{"n_layer": 10, "d_model": 256, "n_head": 4, "n_kv_head": 1, "head_dim": 64, "d_mlp": 320, "vocab_size": 2144, "activation": "swiglu", "norm": "rmsnorm", "norm_place": "pre", "norm_eps": 1e-06, "positions": "rope", "rope_base": 10000.0, "rope_fraction": 0.5, "qk_norm": false, "attn_scale": 0.125, "bias": "qkv", "tie_embeddings": true, "parallel_block": false, "init": "normal", "init_std_qkv": 0.0287, "init_std_o": 0.00643, "init_std_up": 0.0287, "init_std_down": 0.00575, "optimizer": "muon", "lr": 0.0119, "lr_mult_qkv": 0.7, "lr_mult_o": 1.52, "lr_mult_up": 0.827, "lr_mult_down": 2.0, "beta1": 0.95, "lr_head": 0.0059, "warmup_steps": 200, "schedule": "cos", "final_lr_fraction": 0.0, "batch_tokens": 16384, "seq_len": 1024, "doc_mask": false, "train_tokens": 88530000, "steps": 5404, "dataset": "wikipedia_en"}
MLP neurons of a small language model. Each row is named by its layer, matrix (gate and up: input weights) and neuron, and shows model dimensions 0-127. Each number is 500 + 40 x the weight over its row's rms, rounded and kept within 0 to 999. Numbers have three digits each. A neuron's up and down rows have the sign that makes its largest values positive.
Before each neuron's rows is what it responds to, as a language model described it from the Wikipedia text at the highest values.

Responds to: Mid-word fragment pieces. Short first or second subword chunks of words split into several pieces, such as ab(ility), ag(reement), H-ol(y), C-ath(y), In-t(elligence).
L6.gate99:541525516548545452525482458530523523481510457538537577464455505578532546547459502512526562565454581486529508515571536476460477540458495468493539479501516522465481520502488526517486448507471505466470480500503538400499458454407432501420520496494480584508469566431575494477471492452456522592503451458505601539567467524458513537487493442506433494452463474469599449502580500481465451497527
L6.up99:538468478548481533522468484532492461442543547564484521502505515505474507491466460475569513565440518485468488481513515545481508560513546448501501420533477473561528485561571554500501522584490506417499466551576514388492486472536477495497529459484427551461565465421454547479505455536405499479498567502525514530423516499486527459499505497442499565485504481461509518540462543455563454523546

Responds to: Formulaic predictable continuations. Tokens in set phrases and infobox or table templates whose next piece is nearly certain: "age of", "b" of bronze, "T-it" of Title, "Released:", "m (" before feet.
L7.gate101:538470456530531520477528463541484470537583460544480485483377562513507518451547470482528456529444513539484467501496487521523482507449555481526498502522484491501468495451475590573471436537445551436473409483521489511486518532520438537460545548512457419583563577533516526469484507543532506538489502523482487587535510515516567518489430524571480470530486516464452554458515433529492414416519
L7.up101:525578546434434482529563602415545448499500515541485531467497511461468510470511532471412484465517543488513491547483532539494544449461498462536490459460408465547489441543412462477444552519534509535454607502522479485487499466534478469529480469529544459565477498481392496508502464473561543477583468496501556511462556542474552451515475593546464507506448482499572479495487500506536513487458

Responds to: Plural noun endings. Word-final plural suffix pieces (-s, -es, -ies, -ors, -ages) closing a split noun, e.g. countri|es, vill|ages, direct|ors, usually before "of", "and" or "in".
L7.gate301:517461504531493452583520463488460458480564579543507566474470462477560514498517555518481467517492474522471494560445524480500457562520459489450502554535515520520521455443457503481448493503511526513520517506529523507423552583453534513487517529528515459491450542473503471543430490502519437489470444502453559511502507530572490471441457415529517501485514531455452503489509500551535511527483
L7.up301:512447480436539509528451454520436500446528554548471510519513522536575579553447466568459498522527493539480469420452487420470497497541441480599535540514524431527571520501496530483503510484516510453464412536561490520465495452457481525510545515460484465440510497547529409491492517529505429569480405516560442433499590540577522544491492463510529494491506538467522449479562450498493500485512

Responds to: Mid-noun-phrase connectors. Words inside a noun phrase that still await its head noun, such as and, of, its, new, former, local, and adjective endings like -ural, -ial.
L7.gate127:500440554516549544556455549495550525431493528589540551450542446541504455465564557520497544481569479464558532573476527577510533492524571474469552532479479485448544509505527443487526475496491571483473503526449483510560494539480520496528505469516426560567476490530492530523499491527528540464522553553539534492569619475515522542538506419551474499505468524457498458517496533455453467536562
L7.up127:490483563476536497522508433542514479554539535497473457562521446481531524543430518518593503482384606506484480578465520497509494552501463497458494489480533526535485504488437470543500484494477474502522542569468481533508487478452480450469509495475528370522503440505541466525481498459572491560500593553520526471471555537499490448556535525438490492498556471519535482552501550480538529472479

Responds to: Europe and place names. Mostly "Europe" as a region, market, or competition, often before -an or -ans, plus country and city names like Japan, London, United States.
L3.gate218:506502537448452504559555534423531382445551481507566419507531543499457491476467530465509525523509516532527484488530521496483450512509425509607480509493506534433378494554467540500486590538487582414479460401453551468560506537413501517516517454517504479436482533554494535458489517453508524524500545474497480514436527471510536516442511482478465601502427514514500525467485499548531494450492
L3.up218:518498512408457453581511522446415464515538475471438408519462539515454483491529458430472472531487532567511453471471457417450514525472462531566451480489503571400522520560457582454521512489427505444422456468559524456503476461454517494465453468492533499466465556539565507497503471506507539495607508486460451529438530471482475481489482522446524590473479489506462507448529493552501436417449

Responds to: Past-tense main verbs. Main verbs or verb endings right after the subject in biographies and histories, often career verbs such as worked, served, played.
L6.gate82:465497450442517434523477484479527463521559459549520492482566509604532437528459534501495510588511481429441470464503465490589495489523462508545505509501534517534508511491532521503420536567459558545458529548478504497565475524519538559445496496499549537534571533488523493481543560542437452490554448434529430488444429556458496574571518543452485538495454520499512411548512542515554521486480
L6.up82:542480429481517482471487573516613498516551496536445465489520449633515564514469484541433477531485385440480453379506486541526492457510462475480527481608520550498557527553510500421467474481505506480488500548488547495588481469487496496465520483529486455489479498426485553489549493486453548464420473548434465501572479433470536513509462472431537502487499497489525442534520472560501496516519

Responds to: Among and section boundaries. The "ong" of "among" (am-ong), closing == or === of Wikipedia section headings, periods ending a paragraph, and year starts after "in" (in 195…).
L6.gate87:475452505480547572454558521508500587485490460506550449445501539482514486512469515501488499513408511572453556431559494447446478562427484529497499582512487546466521555484559481453482568458495548452434455479485494426474523560493473531554487439449486500447462553506483444575475530455510486419422527530418537468441552500507519490447490476519494504485478496515495467476454517483472508511503
L6.up87:502516454464545482482481542463479556553579507395468539478530416495497461622542471487584473481534386450468461517433440519531528543544485495468491513567493480483492531544499547509517442468554511529490543455498528519502542513498487490437511492470527514522469513469462521411475470547507544471472633536483443486492489544481465503461500502492515587545478516511518535528458523497521499455481

Responds to: Parenthetical gloss capitals. Mostly a capital like S or C opening a parenthetical gloss or expansion, as in (Special, (Singapore, (Castle; also capitals at line starts and suffixes like -ers, -ations, -ings.
L3.gate144:518554453450510512497461512542530494461494573558426507522529547609462482517547481467487536519499506522524515513492522414476567454449498485435449484472478552457549517501493431441501563467515539472522459478535488520520516525493520515499482556536511420512504485519513582527480501488478459458500459460465428563485493503492461437452514528411569470460474487442490464541552493500597501488442
L3.up144:466545482501551484475479495536566468511522460530560501505515484507486469543455445435516555465503494465451510481530495503438512465478470539450515498504484481536504571453503465543488513491554466586498514475471470506482403589482472513512469546501499499496499521494513567556493473517528571482508514511564478439440475458437543455449460569535513461518546557492488519517492470471491564544550

Responds to: Section headers and "-le" pieces. The == opening a Wikipedia section heading at line start (==Etymology==, ==Description==), plus mid-word pieces le/se in Battle, Eagle, course.
L3.gate77:450491501517469448499420433512529527542430559480533496511515500435512483432462515467569535443523517567456462499512455495506508521569477514491477466463497551468501455496494493466543528525463560522442446438521489508446519442510489510500476522534487456422468480531560504524546500445497455479492509504502511469500486493467420502445480528508585446460529450531558520520460468511464431519511
L3.up77:463465501474455478441462459466452542579452554507547443460590453441525567435405512438516496520511451494464533415515473414507521505504486500473382517460445521481470492519506485508479450497507502521449452532410434484507535457563543522531488531547519483489454473519485415527526523518552513516502461472544487517495467482457512536520466476478476451506546475431536522458506409476454420550503

Responds to: Separator before a following name. Table pipes, commas, slashes and words like by or as that follow a name or label and come before another name or value, such as "Marvin Andrews |", "single by", "Rose McGowan as".
L3.gate42:544462454472518472458479480533554506513438574547540555477450436485520486514505548483531542491501526491431501514468517546489480527487442489534544540474473526519495514463501468430473478488519426560509483519472488518496470468506533496491568485493430516561496521376427538452490559555479512509477523477481421577501539507540544432484509514453504504533495495441543467483543479482448524488561
L3.up42:477541417507519489473491562534567508538442546510533448443521533478537427467457498469561475497443471488517491528535527457518498460552489501569515518470486502491448506489548533536492513558502506516496501514495483459565449494484431529469520521549460493522519558409461560482457552522488570469467552461453549530545433583555546467516521538412505496508494565452507504547588476416464538550497

Responds to: Connector after nouns in names. Conjunctions and prepositions (and, or, of, through, about) right after a noun, often plural, inside titles, names and headings, e.g. Hotels and Resorts, Rights and Freedoms.
L6.gate90:527490539509446529515503473505502501498520481556460463544481491470505535542520543463552540500554490370480534533519498536573487514444530529506497429522467510521510516545524553486477491502544484584518548543552460457511475570476479506537466494519560547499560516422524486505479504481509482515460535543489535442583490478475557480520489523499485440503400506466596473628518518571507464492488
L6.up90:470467483456494506522538510464541542501474483525541500507508505536482458473535560466537490483493557492465479522483507468521455491474450528474506573534507524519481490465500491509526540550447486560485543478570525413557479473424504531490535471519463550426518485551488557475499566475577551411510484466552489516518474534455459568509555482518476470490553586463483473436519501446563463449495

Responds to: Section heading closers. Closing == or === markers that end Wikipedia section titles such as ==History==, ==Life==, ==Club career==, and occasionally word-initial pieces in running prose.
L3.gate8:522429487565516502469454476486491516543533562538489552439483540461442487502546507486469517421566478576545491452453519536484484525512465471512505448508458432505553519512524464458458523556461442506538438451519613488500574492542492515468573552515497488527538532470507493510435508565537487474479456519520485540461540565564512447472529457599499489556517520534518507513476450537432453534540
L3.up8:554478362505571537517496526506482481503502462463517459497488485462518533498561522535493585455533536504420527452411586540432439552524463535490569531494475528457397431496475474493446558561446502508501511420518505505488523513515505462502517514482523491515504522451522435461485477528594515492481559539519551533557478490537542464498466537470411420520509528485474518502474547517510453534500

Responds to: Nationality adjective endings. Nationality or demonym words and their suffix pieces, mostly in biography ledes and lists, such as American, Russ-ian, Scott-ish, Cze-ch, Hond-ur-an.
L7.gate136:599450458457576450478468530569487429484498519500548471529409476510460458505545543485485545470511457468455482528579526494515510528518478576523498502519494492490417434453509539548460479494465462483494494501503447445531466528463491472477542517449515518492513476578589398570482522473493531466515482480483507490561582501446518580505514485514486463521484523548547395428457532473531470490555
L7.up136:489524518467565513503497527527520518457465502490602543530443559472514477499494569525460586504495498541477465519515506507531483481420457561528525471574518476510489452477454543452514532540434462523582508496487461522488496485440498490528524485540490460472578477476534488485480530478525469416464514483494564512407528445563505557447581454447475549484422537526465409512437557444529505476487

Responds to: Past-tense verb endings. Word-final pieces completing past-tense verbs, strongest for -aced in replaced, placed, faced, also established, educated, held, named, and out.
L3.gate150:556544480495516517456500460531615531568514483463501550526529501497539416553475507507517566501519521528559536458494470484456500514511498513491478532524551483437589450415424495450505507505455510558543469445453490538456436509555522497442455502446498485550506486489429487446555455481474504549602411471508554469505411480509506524431509559514491433515453434458526521466496514456542438453492
L3.up150:406456533485547499460507494477515516573498522461458523477544479537453475503498476545513488504491565507535537519497385428479436581474478522505458494480519420478544558481468409526477480525555475453515472429492458523430393474501435487494477504455495474471489494528479502496540502441543521437462496446526572493508531489521525478484489534506502515523523475498538506519475507509536478470538

Responds to: Coordinating links and mid-word pieces. Coordinators joining two nouns or names, such as and, &, / (Track & Field, Credits and personnel), plus mid-word pieces like "ong" in among, "am" in mainstream.
L6.gate23:492536501473478477492500480523431519471506457434518491516463415423442496534581462458533416489498502446452460505476506516540491521516504484489571472521506517517511487420476550468451494535522450495501514525547531528493579490455456516517528466457483546477506508488505441488508498473545537515477514421464479479507388507460498485565479474453502498571412647540489519466471437474547482475552
L6.up23:553647450472502536408500543584548487493498508513452521468467438521497493553535534476490467512490533459494505476545449517484473537463477522569555513505431463517474471456521502482442461434508487570507549481462472467522475518565558512523550486513533531516478403437521441492466501542536513532429529519445492515491479507488510449472527442557445564429446536429459446554451496420547551519470

Responds to: Plural noun endings. Plural suffix pieces ending a split noun, such as own-ers, lead-ers(hip), vehic-les, and whole plural words like members and people.
L6.gate77:446501495481472481479522449586494478455530505576440510473525472529533517489521539535509521549482487493531558549507506506496475466454528514561434552554501510433519509466447466475520531482463509498547540491521515419507493510490524564547563522526461467388524508544538523530514549476446553463396461480592502444383490465491520515532448577555495488492462552449448477513503490566444461572454
L6.up77:484520479467528392540462486471462472482506526464473557471479524486532494474426535457523536563553504449529523508508492482456427472512454499420450532557520497461463480446532513523517443531449442469527472508506497544456565515503543555547561476494496537542558483527544534482475477479549488533455451397533455427504509546495450509512421533482544520484565555567474448543587464502490600537529

Responds to: Mid-word continuation fragments. Fires on a token that continues a word split across pieces, strongest on "ow" after "h" (how); also "of" after one/three, "ong" in Hong/among, and digits inside table numbers.
L7.gate33:505467502492526465475475461493565580573460490489480497510539460539517503480483432483497529521484550519510448475484466480537506484462458549542513532484512509467465510500532465493500461436456569452496530509529482524580457544522525467485409467492491486469470542552515461532509448502495558537484522542564483559560465554471435482461516499506521534487539508455447454476460553516513467547499
L7.up33:563614527514446520500492589555495489372521466528404511478533489449506436547458503515498550488505573481543523508534575530448507511511466516476498460520462505492461564438553461461464506422506459548499498484528514501549435478571492489498499455481482513478538557521509459509485444533468523430490526507544498441447543478404510464456516435579491421471508469473491494482558450467497464500459

Responds to: Mid-word i-fragments. Word-internal pieces starting with i (ie, il, ib, iel) in names and words like Julie, civilians, libel; also "and" and first names such as John.
L3.gate220:464382469471467480434500474481573458527427507498469434541450465522547412504455474479496466502464497501466493501543463536489514564466495560448532484519489524479496518518554550536481450523516518501517456517530428482511454526408469464468468475433506493453467494511493470410431500512503469524469421505449517466504438519359544467536527472534493485486514512496452508511411511542473456494495
L3.up220:544429487490477526440456493419515461556478544480517470528523468496532523557492530488511483512522475571518477455590618516457442492469403607472511503531598521423450525533498473445498469455467439512533508484461496526595473524464430513493498492461498497442423511541467441452515473559604509486499496541536505520518442494451529435581513435532495497495494511497491537535503541523497493502522

Responds to: Ab- starts and possessives. Fires on the word-initial piece "ab" in split words (ab-ility, ab-sence, ab-dicated), and on possessive his/her, plus em, af, aim pieces.
L3.gate14:536504525520506509499495492416546508507559485580486567508468438499532512500513544489538431468488502507512533487496534549511505488518489556525520500567480506505546535500585542445486518520483476491492448580533487502486545483480461529554480497406512518458511514551506492489459505529492453445494459515482526475477533546494467435466503551450599499445514448508456477487472514504425407461479
L3.up14:539573519581551528499488511497556516527477509531454544477526489501563505533466391467481440461510503519474525530519522526508473521466522528512515448517507513511476516429575569537526411515518547515466480561549498510500536508486490553544466420486598596545465533555553504441516494484545534512503452539549537479402527510487506489500488506474550491424520386539496437471478443516488505461521

Responds to: Binary coordinating conjunctions. Fires on "and", "or" or "&" joining two nouns or short phrases, especially in headings and names: Education and career, Turks and Moroccans, Dandasana or.
L3.gate137:478519529512528584505520503485519541465559538493496583480502469436430470466500530500545560435444469511490515455472505598535453438518486527439538620505531447490499446515501574491534537513561461550526592456519487483518465464564467431518583482540535500490526508462521469519498485445539511524417594521478485511515501533421550459520554510473464413521499484495543489496541547460552498533589
L3.up137:518523501549502456515541519540464529463504541507444509494527489534485414504452538415543534542505508510563471529538458487576571453467510432484543554549491525490486470581552478465481469566473512435510523475491445483580431553466543471490546535476581479477454507454467505537517545461511494533453501455515489481483478543561531555565534526439475494533506582429463480533466483486499472500426

Responds to: Word continuations and headings. Second pieces of split words, often after a capital letter at a heading or line start (O-ther, Rou-te, P-ersonal), plus "==" and " of" in names.
L6.gate41:506515512477483503519449455516520554484504511494573474482499478453487509434498525458464446532498471506550478436543551528491478447514535531423465401527531445479580427486487509522469495463483466543498484553474459465565407422580565532483592476503498544463469501472528505507452482577480514454454543555465501472443475494465449548575519470469559511564497564546435436573489548524483486527569
L6.up41:529487439523417473498477436528465565482464513532546514514442569408452521495477519555496466495553547528505417399557577561555510521507495520519475434492534477436483483508451501481533521490507492558515469486489409505519472497589528530431446484541437539424493465471582519490509487508519488436455513493529523489532478505482463506502475496497500466519437542537503522491511508481498519494541

Responds to: Mid-word fragments. Short mid-word pieces, often a lone consonant like t or l, inside longer words split into several tokens, e.g. proper-t-ies, anal-ys-is, cobal-t.
L7.gate169:537559465495480526497422504487435490517501507512531544522497517574483506466528538538477522517457565482522545472518535433523540490464512482538451491513503553483560593507551552520476514498509553535525522516451434471522489550595474500595549533532494470570445483525502455549517438486446504497495477496561544442508520498553512463522471508573597552511476532533417455529484531412494472496478
L7.up169:508528495382560502480514387498491528535520501482488470494496494535480412520441467475533532484475527512521493464411479526505528497461474585541451523497487489530510473575468501479424470519552495392511494514503617453502475461537493519506578522508536539502514521507429540513423519507483489509448566496487479541506573482457531542488479532476546502445541474513535458554387478512534531537446

Responds to: Heading-closing equals signs. Closing = or === marks that end a Wikipedia article title or section heading, such as "= Raceland, Louisiana =" or "===1990s===", plus weaker line-ending words and occasional is/are.
L7.gate1:520493497490504500577434525493506543474395517529507512433455537474521476475459493497511443520537547513473451557449484474519469517503457552437419431482464579476554549488462523543442534500524564569503490552516562544562456467490466523455556485542535468494518557487454512462454552436531539413513500492550517489491462485533528546522479458530518425498509489531457505435472446599432518482572
L7.up1:457484465515571557463495483502437459540557470425525493398471434510520498500523548441464435503481564449486542468537498520495512428503540502519482445531543505497474489530516471420461486471527499496482539425471514560496513489540555523500501493468473558522518513410412561548544448459479518482449561557551526463458472512520536466481473453487531475526461496526467430526563489576488502506480

Responds to: Rare names and place commas. Commas after place names (Hebron, Maryland), pieces of foreign or rare names and accented-character bytes in tables (Taipei, Maximian), and "The" opening census sentences.
L6.gate0:480515478505487508477429456529516471517475452457461522472504475446500504491509461439536530495491602563523474565476546468473559532512461577526470565573540531503468538525484485437461599560510485532586496482476420545498441468564418518501500477483537503489528494507483443431505515513493469455552522448466436473507477456454478491478502454449431526471549462414423491438522445508444466485525
L6.up0:496578525435510523460518522527550379521464523483502446482502541475486405491435537531488505507487512510474485548523526498477502452534482460525507613523496495540437449423501542579448533513499520536450436527442549498485580400538504407510515486525473505498512490577405463519553449533490461496482517410591600537555505472485521527516464446511490552519515543502423503476513484544522497528494

Responds to: Post-initial name continuation. Tokens right after a lone capital letter inside a name, mostly the period of a middle or first initial (William B., F.C.), sometimes a word's next piece (T-om, N-ether-lands).
L7.gate251:532473548499566532505476495491477510408509472499405481525520522536479545497517466444462522536507443489637534494493513460520536561534531487541565478509537513476536560447472475489500439432538525539540550473516417475547450525531483549512548437496464497504516453438513509446588422536485501499448525543512512523429488484531500416506494511492471512480526488512532435496428476509495501496552
L7.up251:470534457566511529518507571482424503514462470541440521524553537553436519433433425452563497511530486563425491508522483562499538497491563481479481429493489538542462495486553473483501517469533562431496496431504506454458570510505478556557428494437518480512503460422464534498574425522508469440512485521497496542462439561546497476493497610496507500471530471495495370547499494515518522370525

Responds to: Mid-word subword pieces. Fires on middle fragments inside longer words split into several tokens, such as ivers in anniversary, let in ultraviolet/bullet, ct in conducting.
L6.gate157:521503497506508406500442452441463474493511581461563503498478564483551458498492546487518542579511528529543487432550532431508546486508516526485533432519493502548462474546493452438470479533432457477605507531553543484513457486544500503479470453482461434505464462522488494483498549519523503429519578555470463493478496513523553552520478508436485459548457454535449425537512434529545438565508
L6.up157:507520529520471495532493450547524523539520502501582501481392523519509493527535429510502540426522493459530461464439507517471453467402530496454479496461451507477556454576503508564554516548500471421481553520480525517461477514539513524490520591555494470466521543512583479556503599457560531512461501504467475552518512519492525446487560525481556551579529497493590487502470483467534485523543

Responds to: Mid-word "let" fragments. Word-internal pieces, especially "let" (Athletic, Diocletian, completing), plus other mid-word fragments, numbers in the twenties, and table separator rows.
L3.gate305:482563445552528481486515492495528523501508546433543517488517581487578415495496557523475548558570473444463511503528481464609489519491551460467526448587431476472514514457528426493526574475434492435533513523442581530521544558438542464458487521490475525493478517506535461492561504471505563494450419518516437509505514414517536505493511458513561477519484481558545451564442467466510461462501
L3.up305:525537532593575450500509469461444527445549509397565510460505539528493539574535496540502532542533452471530489490464517489554478468513506391510535459494475551427508466429528416537485470415508512502531448501514516532454487512454555449571478543468461540532516463592473481460566580534492510548533474442520526529491515504507527426489546450496548473523543506560486522528487501518538432542429

Responds to: Early word-piece continuations. Second piece of a word split after its first letter or two, especially th in Athletics/Ethical, plus em-ployed, cust-om, A-ud-it.
L6.gate48:527544475486495475487451556446481453524538441546543530422463488518463536495572474476476508538491493497486547515459552549454510455549545535461474475510509514507419462507507501547562556486391418508522447547458553472487464498509543497462555522442489505505564547540567501488484518493489453504554486497452565541545567490497410537464539534509509476505471537600430539522456503445458561499517
L6.up48:495545541488509559458519489512500535477525557537563578525440516569491554483538486570444423570523507450538475509526512531498573504489520518491497373468511482595594550455505530488480461522485418506499509499462507508503492405439561486519600448479519531465534565480440475471494456422502465507492496499424524467518572555445506500448466453539467510496539549574460503503498492539499513482412

Responds to: Accented letters and line breaks. Fires on byte pieces of accented or non-Latin letters inside foreign names (Đorđević, İzmir, Mộc), and on line breaks after sentences or table rows.
L3.gate173:511486448503530504504383466532519508491522543452481567514525544498493473393511483388542519531533529483526435460454552454512461450471513517500541464461551514475505480450524483504522456518426518608552499482471491485487511493529492509480536562453535592468500529498550456497414491494481556500533527482508551483524454588429493500495495406450455511427454505454440557499485487495562508426452
L3.up173:474495436523508534513444476575505511474488475479450460525500528589555530443514502473451593429515515467507512453499621509534528505426466494518486471564473474453479521406563510498476496531495571525532528493436476497546560514521532503440547519453475533492526465544542506495529507581496600486510560484511511480503440470524530542499551433486548486449495543492505514553469504509500521470415

Responds to: Given-name completion pieces. Final word-piece that completes a split first name before a surname, e.g. Char+les, Mich+ael, And+rew, Pat+rick, in lists and biographies.
L6.gate244:591405428519483603498476445461420460486496459471520481438535588467538427525453502516490531471476468501480535514506526569483510503511521517541543571532529464517488538458520543406458415517483495469498510463520467538510578499487464500514547484467497499490519488508647460483478466527544457522479502464536433481443480471527546495494530577560470484562544485486580519479459477529550463532531
L6.up244:505497530537514535444509446429502441482481484444426458500487433434483472408512433452537509538500444552454473438527484517512475516385474499492488528525484485547515559433480530451572495565492506520498495425515566493451524486566487486505507453449502463525468445537519463501545461526579511483462432462581532535482486456500490517489417524547481458457540465518499518474403542500543555553543

Responds to: Word-initial fragments. Opening pieces of split words, mostly "ab" after the/an/its (ability, abbreviation, absence), also to-tal, S-ub, and table digits.
L7.gate114:579497545497561505503509520534528593553422548424560529512501517501552512515491514486485529491550566462421524494473486615540513522551460515456503483445508459486463507474538521557476477494441508543455472453483492492544467486479499440467552459545533497456514497546497516510398540437425571540510516498473527505507521488477559475468515457532497526528418450451485516432567460527505529527482
L7.up114:507548521544507519433455543492554487523459485487500481518552541490503532589425514471537514593496483535522522563534470496520488516511488518467505474518534410474522513508559527470574539529556491528559532461448557457522486490469495439520549455511455490506593528501532465506450589477490509503495480555477500570538427476523508488509539461513507469513458473501509452469489517470468505458482

Responds to: Mid-word "ect", and "and". The word piece ect inside Latin-root words such as effect, connect, spectrum, respect; also the conjunction and joining nouns, names or verbs.
L3.gate316:507497471545471510492530443478561454455438544517401447508562534549485484484510520478509484479520463513533473501536446467586500469459544560509549584519560507534497528552512505515479488531539456564428576453587522557506481478471515517529553553519553502498508514482539485506485487479492564460432541486477487480522467485515489522484508491479509562593540470487542479430521459497567525449570
L3.up316:475513487507499521528553510500549496480488572469502501497439487586510478519565452519493550510498513512523500585491479478560530476485525474466549499478493543615496553531521511427486455476559515565485508474628502492540500574450480422496495533525564463502391518444544456484480518482537497538495539547512469459476562436503505536510452457519505507541569538479469475390509467543457418521525

Responds to: Narrative past-tense verbs. Past-tense verb endings in biographical and historical narrative, mostly movement or start verbs (arrived, returned to, moved, started), plus sentence-opening In and time prepositions.
L7.gate152:464531489478466393581510562511488515497475513570502539535513510449512468445472476421417530494461424511428498531473475508511528481490471490526513525456516507539506493490515463589483504494428434459516554460515549456541512433543524541471459488520526481494415488447538485498529515476468478565500453573476485532504527475490554504489460508511504491469536431543561559475460389510566454579502
L7.up152:415502445475463560462467558525478523533523494487499426493437500561440518484502518489521465593468482522452429429498420472480516568578557482443500507563466462540552570514511452545471505468516476539572469472423563523515541492487513524464468486457501509515537486488502483438534509509406575508536487492462498482447497464523513496526559527481545470473459486467462450558522463529438521468557

Responds to: Mid-word "om" fragments. Word-internal pieces right after an opening fragment, mostly "om" in acc-om-panied, unc-om-mon, rec-om-mended, plus ur/or/ul; also digit or decimal pieces in tables.
L7.gate61:457452463459497507524421437458470489554503486468531501509523488483522447494616486537441495474531464409455563401477493441505524533457472481512510486523538436546522535541455490485530527519422531519531491472514566551557517551491521573434512513510581518550486457522545496520419429532497456465510518481548506445538463436470468531510441433517521536488450517456537522497557494457479554527458
L7.up61:456523529493497526526461421538470498531507520517458509557548501490522432591457495558519509574520528443432593511547563476506551559493482458401538487497488518522584533497510463450469444545525444448523458526502523497465529557465518471526529456480543546470476427484510513500510522446468500511556508471500493451468541459478445510524467443471591442442476551492451483551483484548439529553520